config.yaml
n_layer: 12
norm: "rmsnorm"
norm_place: "pre"
attn_scale: 0.161
warmup_steps: 377
doc_mask: true
train_tokens: 181500000
MLP neurons of a small language model. Each row is named by its layer, matrix (down: output weights) and neuron, and shows model dimensions 48-175. Each number is 50 + 10 x the weight over its row's rms, rounded and kept within 0 to 99. A neuron's up and down rows have the sign that makes its largest values positive.
A block is one neuron, or neurons of one layer that tend to fire together. After each block is what it responds to, as a language model described it from the Wikipedia text at the highest values.

L6.down270:54 51 45 59 51 46 30 37 45 43 77 60 39 35 40 54 56 67 48 43 55 46 45 54 47 40 44 40 39 54 48 60 52 51 36 56 43 42 40 44 49 44 25 42 50 55 46 54 47 55 55 36 43 52 53 50 58 45 33 67 56 59 68 42 59 43 43 44 39 53 40 61 20 59 56 50 51 46 50 42 51 33 58 50 56 52 41 48 48 45 57 34 57 42 64 42 40 55 48 34 54 43 53 63 58 46 43 68 60 61 44 61 65 46 63 47 52 41 53 55 48 63 53 68 53 49 32 59
L6.down291:40 54 54 57 57 58 49 56 61 57 61 62 63 51 36 79 40 54 43 53 52 52 54 44 41 60 24 57 61 34 36 35 55 43 37 54 24 54 45 59 39 52 45 66 59 40 48 57 49 45 62 51 62 55 49 51 41 46 62 42 53 64 51 62 49 46 67 52 35 46 55 68 42 60 49 47 31 37 46 54 51 60 57 53 56 34 47 61 54 54 66 52 44 55 57 55 53 49 64 61 44 43 44 31 48 35 49 54 61 41 61 58 47 51 49 51 62 13 43 35 60 46 69 47 58 49 66 41
L6.down433:75 42 36 51 37 52 48 33 54 59 42 65 44 42 42 63 50 71 52 61 50 55 40 48 51 52 40 46 48 51 46 51 47 62 42 51 67 55 50 48 43 38 50 34 42 54 38 46 65 41 13 60 50 39 38 43 58 52 38 46 36 44 41 53 39 51 34 54 72 33 56 66 45 66 49 49 57 55 56 48 46 51 60 63 46 41 36 56 53 52 64 51 66 36 30 55 54 56 45 55 37 40 54 64 56 64 41 55 56 52 39 49 35 32 44 48 49 48 51 44 68 52 54 30 52 40 65 53
L6.down478:32 49 43 60 41 58 65 40 59 57 55 52 51 39 42 46 50 53 35 47 43 45 49 50 61 52 37 31 40 54 62 70 30 45 54 60 56 31 63 60 47 67 55 62 39 53 51 43 48 51 50 38 44 68 52 63 72 46 50 49 49 61 72 51 73 44 46 55 58 53 49 33 49 46 63 49 43 54 38 63 48 52 28 66 50 58 65 58 50 43 42 47 59 38 37 45 32 44 61 52 42 48 63 29 58 46 50 54 62 72 58 48 44 54 53 58 55 32 58 49 44 58 48 47 58 42 40 58
Description: Word pieces that finish a common word split after a one- or two-letter start, especially sh-ould, w-ay, w-ide, d-ay, and modals like would.

L2.down24:31 46 44 48 58 51 52 46 61 42 44 31 38 47 65 42 48 49 44 50 43 58 42 49 43 52 60 37 37 47 48 34 65 34 71 35 51 68 35 49 53 33 35 49 59 56 35 55 55 58 44 37 46 45 33 49 75 54 58 50 65 44 43 55 42 46 35 51 45 53 59 51 38 52 56 46 44 14 58 44 52 56 44 47 50 37 40 48 53 55 52 61 71 50 49 42 59 52 45 54 52 49 69 43 42 43 64 42 37 57 48 38 31 48 43 47 48 56 46 58 34 47 60 48 40 54 33 48
L2.down34:27 53 40 42 52 58 80 44 56 61 39 42 61 51 58 46 40 66 21 41 54 41 54 35 53 55 42 60 41 52 16 40 49 56 36 40 47 49 58 53 73 45 78 44 52 60 48 46 42 39 51 57 43 55 56 52 35 41 44 57 43 61 42 42 51 58 50 50 57 41 45 60 40 51 38 57 39 45 57 57 61 49 31 56 49 53 62 49 36 33 41 40 49 52 46 33 47 50 63 51 57 50 36 53 68 51 48 55 52 36 51 43 45 49 69 68 40 43 47 55 41 50 60 40 42 79 40 61
L2.down73:35 43 69 52 52 54 52 53 75 53 39 62 54 45 50 48 50 38 46 48 47 56 39 27 39 52 57 54 53 38 44 51 50 44 43 55 51 55 38 52 41 52 44 40 35 46 63 48 53 39 53 59 48 33 61 59 66 49 53 40 45 28 55 40 63 50 34 49 57 36 42 47 53 38 40 64 32 90 52 55 45 41 43 48 46 65 50 60 53 38 53 46 57 40 42 50 42 51 50 56 51 54 39 53 61 67 53 47 56 47 45 52 39 44 62 45 49 42 45 47 53 49 26 60 56 67 43 49
L2.down80:36 55 65 51 27 57 51 55 68 47 53 55 32 30 49 42 42 41 45 43 43 46 50 29 51 59 56 49 42 29 62 48 50 50 33 60 60 40 52 69 48 55 51 53 37 39 36 61 38 49 81 48 53 56 39 53 66 52 43 56 42 46 53 66 61 66 46 52 46 45 46 47 33 40 47 66 63 68 58 50 32 38 59 49 37 59 51 53 42 39 52 35 44 57 55 55 47 53 62 57 56 41 41 60 62 58 63 54 50 60 63 52 45 49 47 53 49 51 40 50 60 48 63 49 55 60 41 65
L2.down183:26 62 44 67 68 58 77 49 74 46 52 62 54 57 35 50 54 57 37 34 43 50 40 41 32 42 45 50 55 51 50 45 57 53 51 44 40 51 51 51 44 54 59 48 44 48 54 36 63 57 52 56 46 39 39 59 59 55 66 41 63 47 60 37 60 49 31 58 56 37 45 36 48 47 44 64 38 67 45 44 39 53 49 43 54 58 66 46 44 51 40 54 57 49 54 47 63 54 53 47 55 41 46 50 64 55 76 57 46 71 42 57 40 49 47 53 39 41 46 49 43 54 38 56 57 75 60 45
L2.down243:66 61 59 59 48 43 14 63 51 64 50 41 51 60 54 26 54 46 64 53 53 50 38 39 50 54 44 41 52 48 57 47 53 65 45 41 48 43 35 46 35 42 63 59 54 42 37 43 47 42 32 51 58 45 61 46 51 61 35 49 42 49 60 51 51 60 44 61 67 45 48 56 55 48 64 50 41 58 42 30 55 57 49 42 42 51 61 51 65 55 47 72 54 44 66 39 42 57 47 55 20 55 48 51 52 51 56 36 44 55 45 47 40 52 51 50 47 49 51 47 37 64 42 52 60 41 61 54
L2.down272:36 36 36 58 57 53 30 51 43 57 35 74 45 47 48 40 50 46 62 38 51 53 59 36 49 41 65 71 44 43 52 55 57 48 54 50 61 44 50 71 58 53 59 51 64 38 54 47 52 49 58 38 42 50 52 50 55 53 39 38 40 47 45 56 33 48 55 52 48 53 51 43 43 69 56 37 31 44 46 60 52 41 61 47 49 49 32 61 40 44 60 55 48 49 63 64 79 50 58 48 68 56 67 61 44 19 46 59 51 67 38 40 45 47 48 51 52 56 56 44 57 30 53 37 56 63 46 58
L2.down298:48 53 38 49 43 43 38 44 49 56 34 47 29 49 35 56 38 49 47 55 40 53 46 58 59 52 57 53 65 57 69 35 56 37 44 70 50 43 47 56 45 41 44 49 52 52 62 65 63 46 64 24 69 55 59 47 44 51 41 44 53 46 54 55 54 59 62 48 60 49 45 56 58 46 43 53 36 73 39 55 41 56 42 49 48 64 45 60 38 47 59 53 26 37 54 45 71 49 47 45 49 66 55 40 47 54 74 63 58 63 43 37 42 54 47 59 48 52 76 42 37 44 61 53 49 55 48 59
L2.down328:46 53 58 41 44 57 49 53 55 43 36 46 45 49 51 53 48 49 26 51 61 50 55 43 42 53 38 61 55 30 35 44 59 68 43 61 47 75 53 68 43 63 33 58 41 52 35 45 51 49 56 38 35 60 48 56 42 40 49 52 49 35 59 62 45 59 50 56 54 44 44 22 21 56 55 62 44 10 51 45 64 28 55 37 67 54 54 44 69 52 36 41 60 30 58 46 53 46 52 27 48 38 51 64 54 48 44 52 49 39 69 67 46 49 54 44 53 53 51 39 42 59 58 59 49 24 56 76
L2.down329:60 43 48 39 45 56 46 53 54 64 52 51 60 44 62 50 38 30 71 64 38 40 52 43 50 28 47 55 55 50 32 53 48 56 48 56 58 41 32 47 43 52 43 53 51 39 53 49 69 35 58 50 50 63 44 50 58 32 67 50 65 42 58 54 52 62 55 49 57 31 55 63 58 39 59 39 53 86 54 61 52 54 47 58 42 57 48 54 24 37 44 55 61 46 53 50 56 46 56 44 43 40 56 70 56 52 48 41 61 68 42 43 51 47 53 47 48 46 47 50 53 45 70 58 44 41 62 44
L2.down393:39 63 46 34 61 48 69 63 55 43 56 36 41 66 45 34 60 39 76 61 75 52 54 63 66 46 44 25 49 44 35 60 43 56 51 52 60 41 53 51 36 56 32 41 49 37 46 68 37 60 46 43 60 59 32 44 51 41 65 25 48 64 59 46 57 40 65 56 46 43 51 57 49 35 42 58 50 45 38 61 57 43 51 55 44 53 68 34 54 51 34 41 48 38 50 45 57 51 53 52 61 39 55 48 54 55 72 52 52 41 52 44 63 63 30 36 40 57 45 43 55 62 45 46 41 49 58 54
L2.down395:46 45 51 44 52 46 77 40 58 55 46 39 43 49 43 58 53 50 51 51 57 53 50 48 55 38 67 61 42 29 44 48 38 49 43 55 59 48 50 80 55 38 38 30 46 46 58 55 39 44 55 54 55 53 50 50 46 49 57 37 47 39 35 49 59 57 57 43 54 40 59 46 57 63 54 69 49 47 53 56 47 50 44 39 63 69 58 57 55 43 43 47 35 31 53 48 61 55 55 48 68 62 50 34 59 55 58 59 65 54 41 68 61 45 51 40 37 52 36 48 37 48 45 20 51 57 42 48
L2.down403:57 65 48 45 52 56 83 49 52 56 50 50 62 48 53 63 48 45 51 45 50 35 48 64 57 33 46 50 52 28 57 43 39 48 50 51 34 41 46 58 31 49 43 48 55 45 39 54 39 42 61 49 48 46 41 67 50 36 42 21 51 63 42 36 56 55 50 39 57 29 42 56 55 44 54 60 34 33 55 63 46 56 48 48 60 47 61 62 56 45 41 60 49 56 43 55 53 44 70 38 61 30 61 51 66 45 45 44 58 47 54 64 43 55 60 47 51 49 40 55 55 52 45 11 57 48 57 59
L2.down415:32 37 55 59 48 58 40 74 54 46 29 49 51 37 53 43 48 53 58 33 44 51 37 33 62 60 45 45 53 46 49 43 48 56 57 52 22 49 50 50 61 49 56 67 69 50 26 43 37 53 62 55 51 51 45 52 61 57 48 67 42 35 43 56 51 45 52 46 51 46 47 44 50 56 61 52 49 15 45 44 32 44 47 62 62 53 51 63 49 42 52 54 31 37 53 45 51 69 49 40 46 39 67 55 68 51 68 31 44 41 61 50 39 50 58 36 36 55 72 48 56 50 50 47 57 58 60 61
L2.down422:52 37 44 44 59 58 41 53 42 35 38 50 59 40 47 50 38 68 40 57 59 59 45 36 45 44 50 59 56 50 48 54 71 78 44 46 61 48 57 42 57 64 39 50 38 65 35 46 51 46 55 34 42 60 42 35 42 55 52 38 62 40 59 53 49 75 53 47 43 59 62 53 61 54 50 65 43 59 33 51 50 48 33 39 50 35 50 45 61 52 46 41 42 46 40 52 59 64 41 51 57 49 53 52 50 66 50 56 56 54 39 64 45 37 60 31 47 54 43 33 55 38 36 61 53 57 39 42
L2.down452:51 63 37 59 56 56 87 44 47 58 64 46 41 64 50 54 56 60 44 63 40 56 60 40 42 58 42 40 39 49 42 59 36 37 41 33 54 34 53 69 48 26 36 58 54 41 49 43 59 38 51 64 56 35 55 66 58 50 51 57 47 51 49 51 41 59 34 65 48 55 64 39 50 41 43 42 47 31 52 60 43 44 42 40 53 49 43 51 40 44 59 39 51 50 56 62 48 55 35 48 65 64 37 34 48 41 45 48 49 41 39 42 39 55 66 45 49 71 57 61 53 49 27 41 54 39 53 47
Description: Mid-word pieces, mostly "id" after a short first piece (m-id, d-id, k-id-naps, T-id-al); also the modals can and would, and pieces like ind, ill.

L9.down457:42 49 39 54 45 47 18 54 61 43 44 27 67 40 58 63 65 62 40 42 47 65 66 35 25 49 43 60 56 43 54 44 42 40 50 53 46 60 54 56 56 44 73 47 41 58 57 51 40 44 60 43 40 51 41 53 63 42 65 52 43 53 45 64 50 58 50 53 51 42 57 56 49 47 45 45 46 15 55 51 39 42 40 55 28 48 66 68 55 54 32 61 62 48 44 40 53 54 58 54 48 48 54 58 57 50 54 59 71 46 42 48 57 40 40 44 53 53 56 72 61 62 58 45 62 66 59 53
Description: Subject pronouns opening a clause after a comma or period (he, she, it, her), and first fragments of split words (R|ussians, l|ength, it|inerant).

L2.down10:49 40 45 44 53 49 62 58 39 36 46 50 64 61 56 49 47 64 44 46 63 55 43 59 66 46 32 43 47 53 46 59 61 38 39 49 50 45 58 46 46 58 45 34 35 46 42 41 49 74 60 43 56 59 47 47 46 49 34 45 44 54 29 56 54 36 46 51 47 40 64 53 51 50 32 45 52 63 45 62 43 52 52 55 58 34 39 41 27 51 43 61 48 46 43 55 60 68 62 38 61 69 48 53 27 42 50 57 53 67 73 62 34 48 44 56 47 54 49 63 24 57 42 53 50 50 45 44
L2.down25:35 57 63 41 46 46 27 62 59 57 65 58 44 39 76 54 62 81 41 55 44 50 59 57 38 50 50 40 48 37 74 49 40 49 50 47 54 44 50 86 45 49 45 29 48 45 38 53 55 59 52 45 65 55 50 50 68 54 29 56 51 42 62 44 43 58 43 40 57 52 39 43 33 60 35 47 51 21 63 45 56 39 35 41 37 55 59 54 51 59 51 41 44 58 33 30 61 60 44 50 36 55 41 52 35 63 45 63 56 45 49 50 45 47 50 63 43 30 55 55 33 61 42 54 53 60 39 48
L2.down61:62 59 47 66 61 58 30 61 56 63 66 36 57 28 46 62 61 45 52 44 58 55 52 61 53 49 51 51 55 50 59 36 52 34 57 32 47 50 49 51 50 45 18 59 58 42 46 48 44 57 50 63 62 68 49 41 54 51 41 45 50 39 43 50 40 51 66 32 57 45 57 51 62 59 48 48 44 24 46 46 61 52 67 37 51 67 53 51 45 46 46 58 50 63 55 44 63 39 33 34 62 52 49 63 54 63 46 53 49 58 52 49 33 49 52 55 43 46 50 48 54 55 35 54 67 29 34 41
L2.down95:40 68 41 46 49 51 29 44 61 55 41 46 50 54 38 57 42 55 41 53 60 65 36 30 53 50 50 47 36 68 61 50 46 39 52 59 56 50 61 24 47 45 58 54 45 54 43 62 58 56 43 59 27 28 50 62 48 48 32 45 50 56 60 55 70 34 54 45 57 64 49 49 47 48 74 54 49 76 42 40 42 66 35 46 53 56 56 52 56 60 63 38 70 45 58 54 55 42 43 58 47 53 51 56 52 47 41 44 37 59 34 55 52 41 66 36 43 57 48 43 49 28 37 56 45 54 34 42
L2.down127:22 45 65 46 49 53 90 52 54 48 58 51 48 47 46 36 68 47 34 48 49 58 32 45 52 46 53 38 60 53 58 69 30 48 59 51 29 29 46 61 23 44 39 44 51 41 63 59 57 43 59 51 44 48 67 54 43 48 55 59 56 40 59 61 53 45 39 51 46 52 63 47 26 54 43 52 60 54 49 28 36 58 52 37 50 47 43 43 37 44 53 32 70 54 57 43 46 53 63 50 50 52 49 51 39 62 58 45 52 33 48 59 46 41 38 54 46 25 64 42 44 57 42 56 57 46 66 53
L2.down130:57 59 61 44 52 69 39 59 48 60 47 63 53 29 45 31 40 48 52 48 66 59 63 44 45 45 45 50 47 32 60 46 67 52 46 45 64 44 54 58 66 51 60 57 45 61 54 46 68 55 48 59 64 52 50 49 58 35 41 39 53 60 39 69 61 31 30 53 38 40 51 46 43 50 57 55 41 84 62 50 51 40 29 46 50 63 46 43 37 39 56 49 42 47 72 61 71 54 57 48 71 60 49 52 56 46 53 42 52 48 52 57 39 39 38 44 45 71 50 44 54 45 56 35 71 37 47 52
L2.down136:55 53 54 58 65 56 68 60 55 72 58 55 42 37 46 50 55 48 59 56 49 49 54 46 49 59 62 42 58 44 74 50 46 50 56 25 53 45 56 56 45 39 45 66 58 35 56 46 63 38 58 56 60 47 49 51 45 51 44 29 61 33 45 44 44 48 36 52 50 43 50 55 52 56 43 42 51 78 72 45 46 46 52 25 63 69 61 65 29 41 50 49 54 59 73 44 42 67 55 61 74 54 51 50 53 39 52 54 43 53 48 45 59 38 50 49 50 51 47 56 72 49 49 42 69 46 53 33
L2.down155:62 53 49 51 60 45 32 47 51 30 49 50 47 54 52 57 55 52 52 63 46 63 54 50 47 45 41 53 52 32 56 61 45 54 54 43 59 45 67 57 54 62 47 30 47 58 53 49 54 47 55 60 49 41 49 54 59 51 59 52 60 54 51 35 60 52 46 63 59 60 68 52 32 53 43 58 41 00 61 54 45 37 53 50 47 45 50 46 50 46 44 42 57 50 48 61 46 65 64 55 56 69 63 45 51 49 51 63 62 51 38 56 53 52 54 46 65 48 42 62 38 56 55 39 49 56 39 50
L2.down158:35 43 40 31 45 37 87 45 53 51 59 57 59 49 61 49 58 47 46 50 55 60 44 57 29 57 43 46 51 55 41 47 53 51 41 35 45 60 41 60 36 35 29 42 44 51 55 61 64 57 57 46 41 42 47 49 40 45 32 37 35 40 59 53 56 75 36 43 59 49 54 33 29 43 49 39 55 32 41 42 42 56 36 46 33 52 41 40 54 42 44 38 52 54 69 45 43 52 62 52 67 35 46 28 35 45 42 49 59 60 57 57 47 64 40 63 46 47 35 59 60 56 48 56 42 30 47 49
L2.down177:42 52 59 45 48 43 80 50 54 43 61 48 52 62 56 70 45 45 53 54 50 35 48 48 50 64 49 36 43 61 65 64 51 52 47 47 55 46 60 71 30 51 51 59 65 67 62 49 64 53 52 63 65 48 65 53 59 53 58 32 36 48 43 45 64 53 40 46 48 56 66 60 49 50 54 41 51 66 49 46 47 61 42 41 44 51 38 44 50 36 51 54 58 56 36 40 50 65 51 62 56 48 67 47 51 55 48 38 47 56 55 55 57 44 40 52 59 47 58 73 63 43 49 55 58 65 51 56
L2.down182:80 70 54 57 42 51 42 37 38 50 58 49 72 47 41 54 38 47 26 40 47 62 56 48 58 51 71 34 61 31 68 62 70 54 43 55 49 47 55 53 58 44 57 44 39 45 55 58 33 53 62 44 44 71 45 41 41 46 36 62 59 46 45 33 58 45 46 47 38 53 44 60 52 65 43 62 55 18 65 55 58 42 58 39 63 61 63 53 33 49 45 41 54 54 57 39 51 48 31 37 61 57 36 39 46 70 52 54 37 49 50 54 51 53 54 41 52 66 45 54 52 53 50 51 46 66 55 40
L2.down190:55 60 36 59 49 59 85 46 53 56 45 42 62 47 49 60 64 38 56 54 37 47 42 59 55 57 58 49 42 40 70 51 28 39 53 55 46 58 53 64 43 35 33 71 57 57 50 34 71 50 50 66 55 34 60 51 51 44 48 36 47 55 34 48 67 48 35 53 47 41 54 41 25 49 24 64 66 62 41 45 59 46 51 29 48 63 48 55 61 40 47 54 52 60 54 51 43 46 55 34 59 69 56 47 44 54 43 42 59 40 53 66 42 59 68 50 60 59 52 53 55 40 47 40 62 51 38 44
L2.down250:25 43 36 52 52 58 65 42 57 52 57 59 43 58 57 44 68 64 46 51 60 58 43 43 47 66 47 26 38 56 53 51 59 51 45 59 33 38 42 71 32 39 51 44 71 52 32 40 60 38 44 48 45 54 61 59 52 55 61 67 57 30 46 66 51 56 45 27 47 59 52 55 54 52 34 50 62 49 58 47 54 58 48 54 56 56 57 59 55 54 52 44 61 55 42 60 36 53 62 32 44 48 42 61 58 35 59 45 39 62 53 38 68 47 44 40 39 50 46 48 50 62 58 51 50 60 63 55
L2.down407:39 22 67 43 48 53 37 68 52 41 50 36 51 37 54 50 44 42 33 50 28 57 59 49 69 37 32 42 32 47 48 59 54 61 49 56 51 53 45 49 47 53 61 48 50 53 57 62 59 33 45 38 43 58 42 66 48 63 44 51 52 40 43 54 53 73 25 50 34 47 46 68 46 47 47 52 56 33 57 41 45 49 52 66 56 69 45 45 58 62 49 52 47 56 22 44 58 62 41 68 38 41 34 43 46 59 50 44 61 39 52 66 46 31 60 44 41 51 34 45 46 44 52 52 50 58 61 52
L2.down426:32 51 44 55 51 53 50 59 55 57 53 42 43 52 58 52 66 53 51 46 48 45 52 65 36 48 62 57 51 45 47 61 45 50 60 43 62 43 62 57 54 60 55 50 42 52 52 45 60 60 60 60 45 43 53 60 55 45 49 39 56 50 48 52 49 48 39 50 54 37 59 54 45 36 60 66 49 60 51 35 42 61 58 28 54 43 38 44 33 38 53 43 42 49 61 56 42 57 54 57 55 60 46 75 62 36 56 51 34 28 47 39 57 69 46 53 52 47 35 47 70 60 43 63 47 69 51 39
L2.down447:59 43 69 43 53 44 52 56 50 42 50 58 62 44 36 42 42 47 31 56 62 68 55 43 43 53 50 39 44 24 47 75 72 65 50 66 61 47 48 46 39 44 54 56 50 64 55 47 53 62 56 53 44 54 43 61 49 44 59 65 48 46 38 38 55 50 38 64 43 53 37 68 40 45 56 60 47 22 52 50 42 48 59 49 56 60 59 47 38 59 59 59 42 52 35 50 51 53 49 47 44 28 32 57 67 72 55 64 58 37 66 35 48 49 48 50 39 35 51 61 41 48 65 57 63 68 48 67
Description: First word of a new sentence or line, or its second piece after a split capital letter, e.g. He, In, O|ver, B|ut, or an opening quote.

L6.down182:48 62 44 61 71 45 61 56 50 65 47 73 38 34 55 45 56 59 40 54 51 53 48 45 57 37 56 53 43 32 44 57 46 42 54 53 36 13 56 73 54 55 52 53 45 40 55 36 53 77 43 48 68 34 51 53 49 46 48 48 51 62 71 52 46 40 54 52 44 51 59 62 34 43 54 70 44 63 56 47 53 45 23 30 45 68 59 69 31 47 61 37 40 54 54 36 57 45 43 52 45 51 50 43 51 52 23 49 51 43 59 41 52 48 54 55 53 55 32 51 43 46 42 53 56 64 47 48
L6.down232:43 51 48 59 56 37 58 45 54 48 55 51 46 36 40 43 42 59 38 61 51 53 54 63 49 51 59 26 45 52 49 53 38 50 46 56 41 58 57 50 60 56 31 49 52 49 62 51 50 44 47 53 55 48 63 66 55 51 41 43 47 45 56 42 60 38 45 52 41 54 58 52 16 41 53 46 52 94 53 61 46 47 59 39 46 61 62 58 29 52 54 46 50 46 65 53 60 35 60 58 64 49 49 60 55 50 58 48 43 56 38 37 48 53 53 47 59 54 46 53 57 59 68 56 52 58 52 63
L6.down417:28 64 54 40 56 30 38 48 49 51 67 32 41 49 44 36 68 63 47 62 50 48 48 34 43 54 36 52 49 42 51 43 33 59 45 41 45 55 47 53 41 55 33 54 55 47 54 57 49 51 58 55 59 50 53 58 51 60 40 51 55 56 50 56 51 62 41 51 52 55 35 53 23 39 59 59 56 62 39 54 72 49 28 45 59 32 47 36 32 41 60 52 43 45 58 48 59 50 32 41 34 49 58 41 49 64 57 64 49 51 57 57 62 52 43 55 42 35 49 46 36 45 54 51 42 42 50 41
L6.down507:45 42 37 44 46 56 32 62 61 44 52 50 56 48 65 51 51 63 50 50 57 38 52 47 51 53 55 55 41 51 41 72 46 54 55 41 60 49 43 47 50 58 28 42 49 59 59 44 49 75 48 42 40 46 43 57 57 49 54 38 49 56 46 30 32 31 65 56 43 44 49 46 56 57 59 66 59 17 52 35 50 57 57 56 45 60 74 49 28 45 40 47 39 51 54 37 60 48 47 52 40 37 59 54 51 50 31 56 57 60 35 39 57 48 49 50 28 56 56 72 48 40 48 43 46 60 47 50
Description: Subject pronouns and relativizers starting a new clause after a period or comma, such as he, She, it, that, which, who, usually followed by was or is.

L9.down207:69 44 43 50 49 44 73 62 48 49 51 48 59 42 43 48 49 53 30 53 52 50 49 36 74 68 58 48 42 36 54 39 67 61 57 48 51 49 36 46 56 56 62 50 36 55 58 41 51 57 43 49 48 50 60 55 51 59 44 43 36 32 26 58 51 54 31 52 60 59 51 46 59 55 53 71 48 72 48 33 46 51 54 46 42 49 49 61 47 52 61 42 46 38 45 64 52 48 63 28 43 42 58 54 52 54 45 46 54 49 47 52 47 49 48 40 74 40 35 49 63 58 63 43 56 68 64 45
Description: Word-piece tokens finishing modal or auxiliary verbs before a main verb, as in c-ould, d-id not, w-ill, also whole words would and can; weaker on mid-word fragments like Che-l-msford.